Weights of a small GPT-style language model, trained from scratch on English Wikipedia.
Size: 9 layers, MLP 1536 SwiGLU, vocabulary 2048.
Architecture: no biases in attention or MLP, tied embeddings.
Training: a variant of Muon for these matrices, 472M tokens, 7198 steps.
MLP neurons of a small language model. Each row is named by its layer, matrix (gate and up: input weights; down: output weights) and neuron, and shows model dimensions 128-255. Each number is 500 + 50 x the weight over its row's rms, rounded and kept within 0 to 999. Numbers have three digits each. A neuron's up and down rows have the sign that makes its largest values positive.
A block is one neuron, or neurons of one layer that tend to fire together. After each block is what it responds to, as a language model described it from the Wikipedia text at the highest values.

L4.gate530:491540550508490505485467462481454535459555395495418528452507416485501456404430544494469521348507565483477418544491411635553443445589558492505480513478511493547478544473451542494510497473453548467623634520493426468468466515531567532461494506400513460516629493438482523547497510524569546540515522494532524450526534546554468531490481467520544498582539415605500463443577487477527545530459
L4.up530:451537603497536487552464514502472389511558527468496571522542542461456538488499501428412472454505570490471489485519535516521473411431552500547437526489492509552471532569510496420538466603540456398581509527490470415383478529484457589405547417467504473446601411450511447504479517462534543404552347548499504620497442417573492444511464449430575486497515448560519483501503472461456548566504
L4.down530:447412587497471482480564459478498472426519522401511465524457458562458517502440534462520595492444551469449465579465578447604488500422544504501533496418456497514490601586429557528596460543510459593536554508540524547531514566479532519493467474496519462541503412475470534431555497404555506401515470525564543465608422518570584440382536484523556530576532498536536562521522518438457472450545
L4.gate1002:381487486583434461553487503593552524419515476575480529460440468516443497528595515505473538431542548494499452567452433570418472628475432456554388483519555468447476451504532451474520544478478463542522567467402526484464528506520570541418573429572435490427641420468514535452491630550451477554510542469456493541450456445538493580427470559517492446587575462623490471506551544491410533452541
L4.up1002:481551498550515455564538503588480477532481493469434537494495487595564608490509519361506497451563380547496464494425525536531446525439466532484484443523501476502548598562472593465572457517493562470516546467486379472404445544527492520415501509393438497368619498400445481536510482513513553501561425409505429474499572485498536452521444537583512440488527477511554546404539567480542478425586
L4.down1002:461428524553454564538431536522509465497543547516448437483467349497462433400439617564474528531549473495417453443523535458458359525455487479535563492559512421541548566431558547520552571507347531448464542444465495523507541587569511371506462458521577587490509524540486524470514444502548650436498506501585511494517567504605536475497593572489524476505487552464511525463578445472475508424575
L4.gate1412:439545470522490455553487475480508451526556498420451469421515407611465470554464500543449502452513486515527548480433452519491398573556542531595495503537547465515516511498523566459549546555493478502477532500394439515337470522433526443448496388591476519427550589388548449540500534577474501545544510511517501521523481474445475522611520515552531498521491574582402454478481509483496537567502
L4.up1412:459432506471535424535472500528475473468483482516522432580489525462536485432421513437497515568516522502483500458579482430490494469472480488557507405512517507515541512548394480445386528506511573534561548465446481486488487523516625468470524485499550531524518468447483557536603570535572556518530585489450611493507481450628551453449447520504485459509566489469447446537486487467463486534423
L4.down1412:496550498574531558461480580486492496528496392509420415466498456482451510511467472369542441521489524527404487536487388498523543458483376487513480495574456529537494433513524502541509447544496482512539534465454448589569491498470490472530412435401617554487437507556559519474523461559545595520558522445576469551546514499478460482555409522551534565514460522542610499548460523513470511437507
L4.gate1503:479479478427482481557435520501487438474585419560614569528510578495551550534565576493396454521460475576379480572514581502503417500527540572493556473485499532477479569464457503507478449537549554383456441549464547511512547374504462558455509427399420461467455482627508482450562449464564465562576460553593552551514501471543535509552502413466574472535542390526505531590503451459471454506482
L4.up1503:469537502456449459463483544528513504530465474418473456491396518562540502377587525512449497466538482496499601428482544493464479528563447499583545426531522424564522471593480568554502492453591468418532538583516548600450477536526498552501460478439569462455477442478443484599537520451538546471497543469482564399522462497496538555493488474462520477489425541527515531548531429510488561566598
L4.down1503:487520506648476474405488430534490460433496452552559560422515466478417497512440579494551541544514571437554472458597539477480454450494562592423544516527487486518456527501520460450501486572582520487539479471617396509478489525515547510541602518587463535584512476479508584435474587500466524447492465530435429521511502586546484530525452516526586554432592579577498394487505583537510401476463
Description: Pre-modifier adverb/degree tokens. Word pieces that begin a modifier before a participle or adjective, like -ly endings (federally chartered, widely used), "most", "un", hyphens, and "and" joining two adjectives.

L6.gate856:518530431615562550516420496523496532537574508528594406554550514517416483432551444499486495607485512554547458507555474539518442484460466487501550521557463566505545575548443438554393547602472499529559419549457502566525556539506493588489450484463526545562565503481478592475579501437438559538499480450537419570539544447464555468507485437474552502464491429585505522536488472421448507515465
L6.up856:474571506563437458510526493500472521438553471511479525469487516496534473444511451486571479595500478484441494495515518414504491549502508531418423507437502565567517488580489531516471487443498507519545400542481497490387509566507412567534439439490524628512485513490530455542601502515465444501478531469587458437458507471566549520484477510516443511492454471465456507387455497415441511522496
L6.down856:435463506432476462462455454475568482467526577511529436456505423487507496481542515471464435476553563428395444563492449557480526427456385480519458479535500529445487486494648624592449402519555518512474419479504490551436503481616520466399555496482520512483503576508532473473490509532499506498442489516602530442531421518560546538422589438502500501503517520496540578475514452480493573504495
Description: Quantity and degree words. Number, amount and degree words in running prose, such as two, third, more, most, plus plural -s on months/years/hundreds and adverb -ly endings.

L6.gate116:479479488517616524605493486530619497530548412456471516614499571439581585526471540557468549463563467486576444446512531508512506507452552439566501462456508524464530560483479548403507569514481497470566528535531540524601535548416507478532409477509500484480534478537538507532505530496473548419491436528449477406464454541521503527522466491560504506411549521445402525404415519490413490495449
L6.up116:450489535548472535613453521491558551543507512523558520447482539393492455589465530487451428479570453549507484566459407428567510534492498389531449455468551471552483505527517527508557485585455468480424488569505531530489486526464501504481524505526540469514478341523531508484559501508509620459497549499539506395525487410516505512487540481389478526504548555456460529492491553545499497495578
L6.down116:486484503504529437459479529432540467552549540461473366567483671484576555485540565548452518502538539469555498434488472466454417480512526390461393378482587501437452475439538498470480521506526557534440476534517508534587438439421567565528480678510538448550524575480502580487497445467540509503435456496482393516491526584432720553476517439490446508517477462456493465548479454516479550472480
Description: Dates before the day number. Space or preposition token right before a day-of-month number in dates, e.g. "on 24 May", "December 18", "Born: 6 December"; also sentence-initial "In".

L4.gate71:569528520583604443468485562442526527381517533534505604505484432584565556503580514500463461443554519505485500493497454467461531605442505414444452574498432541452471439440507474483436510517383516459587487506506495432524514481641517536604592509522493461538467520449474507532490504429479493532505551526457573502556512461529474372510463479470544453539594397399554564589443546566494510444526
L4.up71:512545479597629552533480576520505470523471618613456514495438505497613540487484495542472503503447571511515505475494491474480524550460413490530514556535397545466570592397566392523568500473450359444516402517537474488477565505509509570645493569535463478566593389542472496417493576533527442455512509537459487592444486495457480474539543483524507440532588517455517400544416599499479468517471
L4.down71:516442474512571443457489486517511555572459601491405540553520506583535501588412522481453585532457562458578536505497460453504499507367422486469545502456396448520472519557539400562524572457535545510468554533623560487446510431386454507520524548540447533415526392481506524422514506547499563523450579519562478538544421565485573481530510492541463523500472528473422499511413526547377532518487
L4.gate311:465518510558491499586471506486450533466438470472434493557556505479570479470474512470494508529552446624553424400412464444509412418488476435583520534486480586447488469509456516513456577537567503476517520508462506503490477541460420460573433578564404570500460494539508426397451527455524597439501429584457419541420595483549495556418442469553523524468523563552507542534439491571586409464530
L4.up311:438458459556520522507533484473450551537408549485507571567493536480505548445447557503506507442507470506539368521501506466542438463407547443552434519495451540508462495514466507504507633424497470393480549471497509506522484457421503496485424408510513518491577462420366512520527500532552593489504530446471483500556496502474508472502490411547516515383630541525477455468430446515583506535483
L4.down311:563535455452499521564475551472478578447414465449437463491410563430507470439493533514457362433510422505545521572467458486526447414478485501547525483562472477486409588489678466518379545421522487430468524510534486446484461518490470473459479465612517487516468506464525542546425459432545513490515373514437514539493526536491533537569443415676547593500454621601422555485468519502560539566547
L4.gate525:514420476452578459563547547507484498465548525503473545492463563512497486532579580457509490452555549595576560489523496459579527357503458435504507481604467557463466521520515531574522495563559420421456561559580587452532548521431439468505483567541516484409552527586485481413476507480507535496549472526524543515471496520530451481497535542537613541588489516504578493473531497513567457376545
L4.up525:523586499542511547459533495429507577470509525611500521510598510563475450537449533554528472507578448550524542463461498568456534504505480469519538533558474440490555471498552470509527505463478499538507512467528479499514480576484419451504407458536537517500516520576621539476497602569573502518471470516512424478458465488457489510573490493508488477545510437470459559364488561578396499505479
L4.down525:592552525506517544432492475514499455376553558453543601533560541458542430452503531564534506531574405488424522506485463540537537538590400507465429495462478489486443470466546469451450467396522515463540503568508439616455508478554496521470531520476553470484451526541453514514552519434517565525502447517486477486511505400536505444439402480514493451496476500462499554464459590606557392543577
L4.gate747:533538504505497494549572560510470444487449493536485526495433514506519430498538519413461513497517518441505504504504527461422552378500558435472480515574503443529657528571492527473466534527444547463472536596511541468505546419510470547485440427520473375517540415537573442487531510462569527489523477466465567529511539558530377474538500438505532530515540535515388525651487481536475501475504
L4.up747:478467476538549494504568440440510588480531426494523474459478578519459488489529579504526527535523539429522492456534486403500486558407517452518475512542470412462650418550545457513467497440455525584526515629426463478451491504509522497554457554491565498531480542495469561402553560572476429440474480472532463515557468475472430529449527444478545441458493479467458474450434532550465436540479
L4.down747:512492561609529445520598537513571482530473412539414584393524540481466528434582536428462427543439531424457470543538554486516525598412532502501522430536592450504499412480523533438537602504477426491549503545573535488471500438510418543520510545584512496458589482549463470444498469585468473479516536455507446573532528502511564541466459553551520523504420498437550540486449567570417474562459
Description: Separators before numeric values. Spaces, pipes and dashes just before a number or value in structured text, e.g. the empty cell after "Turnout |" in election tables, the space after a month name, or infobox list dashes.

L2.gate179:508519434537575424471600535407448468458457472480441482566485561491429502475564469494575515620462507471443576482521470553534707514547524492466439520505496490583555503539462500465530504568602487512483480462489443467462442537682527443528505465529480504559556415567514524433605518451561631541545474445552493528466571542448470508583480441518569579466448547568432518452495502479494549441564
L2.up179:498499501510420530500470565546527482497472458508461520412426561395574546476528459449464484503449596499502564436578577441559514484499452441414478465480464553577453428484478378494457533473438400491473505555621506475518506413463492536474465490492451438480619546443514518496600469466559471544554441532468511398453517480457547508481541483491528456506454512558543523431561373475484455471530
L2.down179:529449450583579460467476556539532507499449422541472540528422506480476485543549443500477424622411482378486506508513599529402502452516580537496521554400533494560506479533456399418552519459462548498553443538538410434488523477421522439483583445508479491556476465503497526446474495447448473513604427531521460588514491440554505523536475436501515512416472501586521549551504482572475503545502
L2.gate256:515511403489521540546551588540541491535503488460552612540462628580537462517545475484544453534546567512521570521477500482371415502497422438429451426497469578453470505471520417463532537404483554515496469478516425516505481548502475483543396505577548477460417520559544450517530536536395516482451545516382496513573495552611508531487553567465510516421388520542461554487427489472545555459568
L2.up256:488441507512537573594506505563453496501543471559576548520588509556541482560521446476491551504478463438477616495447475404473491452531456515514450543564523520525501405538459495540543450554572468559487471492473552540481517449494500446506444464550431456520433519548486479410529527513485516490504545553448479384560505441463435552480522517467484446608522477594555497474505486537531489502586
L2.down256:497463365525545512551613452486467568514505429523547517595540483510495480548529434555446309600418470546499465412413414558516541641450564487580496481429477488508470465537402504544470490626478530597457537445528477544464557471385572545499489470517508497403527463537527529513521509502463586547565477548456507490505509460506456405552472489406461484411497434485460455557416490498445492476559
L2.gate413:462567477516503551473532591556584490462518514532533586555449481472512576495481428488543555516482524492517521403456464413518589412478494457443530583521524458521420581480491532501441522477502517440560484483483566446531592431490588479604458474480569523474458528585480432448522493581463465468549495539545598569554540469454436579440627504568481603495475535487482569570520465481518540540503
L2.up413:571489525467452511440487461524561535468381418536530503487633433499491441525488442497518538438491584460557439482423461502499540486564542513448471534421431488569452485430478536580524490584528434472470542487511497566608547517499425572527501549443507447433538499415533368499480462513518493545557412544478468522580537551548511471508485548535498494508538449426511473453483560538452511526507
L2.down413:408548450491482460517426574543477490511572511441431492547441514428516500567521420555450610550545492548524469530486554450506557392388411512516488494487508460432506489520470454411532559585444470429480440451565571517494480480559536595511448493507523568560500425487429488533394489419435537535460584488544486438502554444649468500454445467446569497464477511557518480534531467512387421466471
L2.gate1347:549529445578456511413486511526480531450517568505462461531520541516564450538508529444505520546523574500553444504570620489479518513505550539500512513428457490534438530537512527477456538572454500539489489486518530627514487543448482522475405473563448442482540570491553510453511473456485500506434487494546531455550573429495490469503525527462515502410410516536519547497547485478509563459397
L2.up1347:530448386550485564445564373469562565418494518492533555552480533512519452507487552509560479542452516553552545407518526479547462538466570536515457446533460433561484449552577474544476581552622417518483411435570433484554513443449491519564531483511464416431549512459599471511441485590514545523520526459537519445410460366522475520477445551466500536400529573510394558504530541399519467449496
L2.down1347:535534428522484541498557541464499591504416514486416569559469502473477558544546522497423347532479550490515432534512537454423477419565520481517492498588452450581450597525423493459451507479584435518438458451465451564448528439461431525530527535515457473460437527493556570488418429445559541470408516430464486496403507517463540507576464528517537591446533424454511612535481481498466475498557
Description: Month names in dates. Month names right after a day number in full dates, such as 17 April 1993 or 22 March 1962, plus ordinal suffixes (12th, 1st) and some mid-word pieces (N-ote, M-ed-al).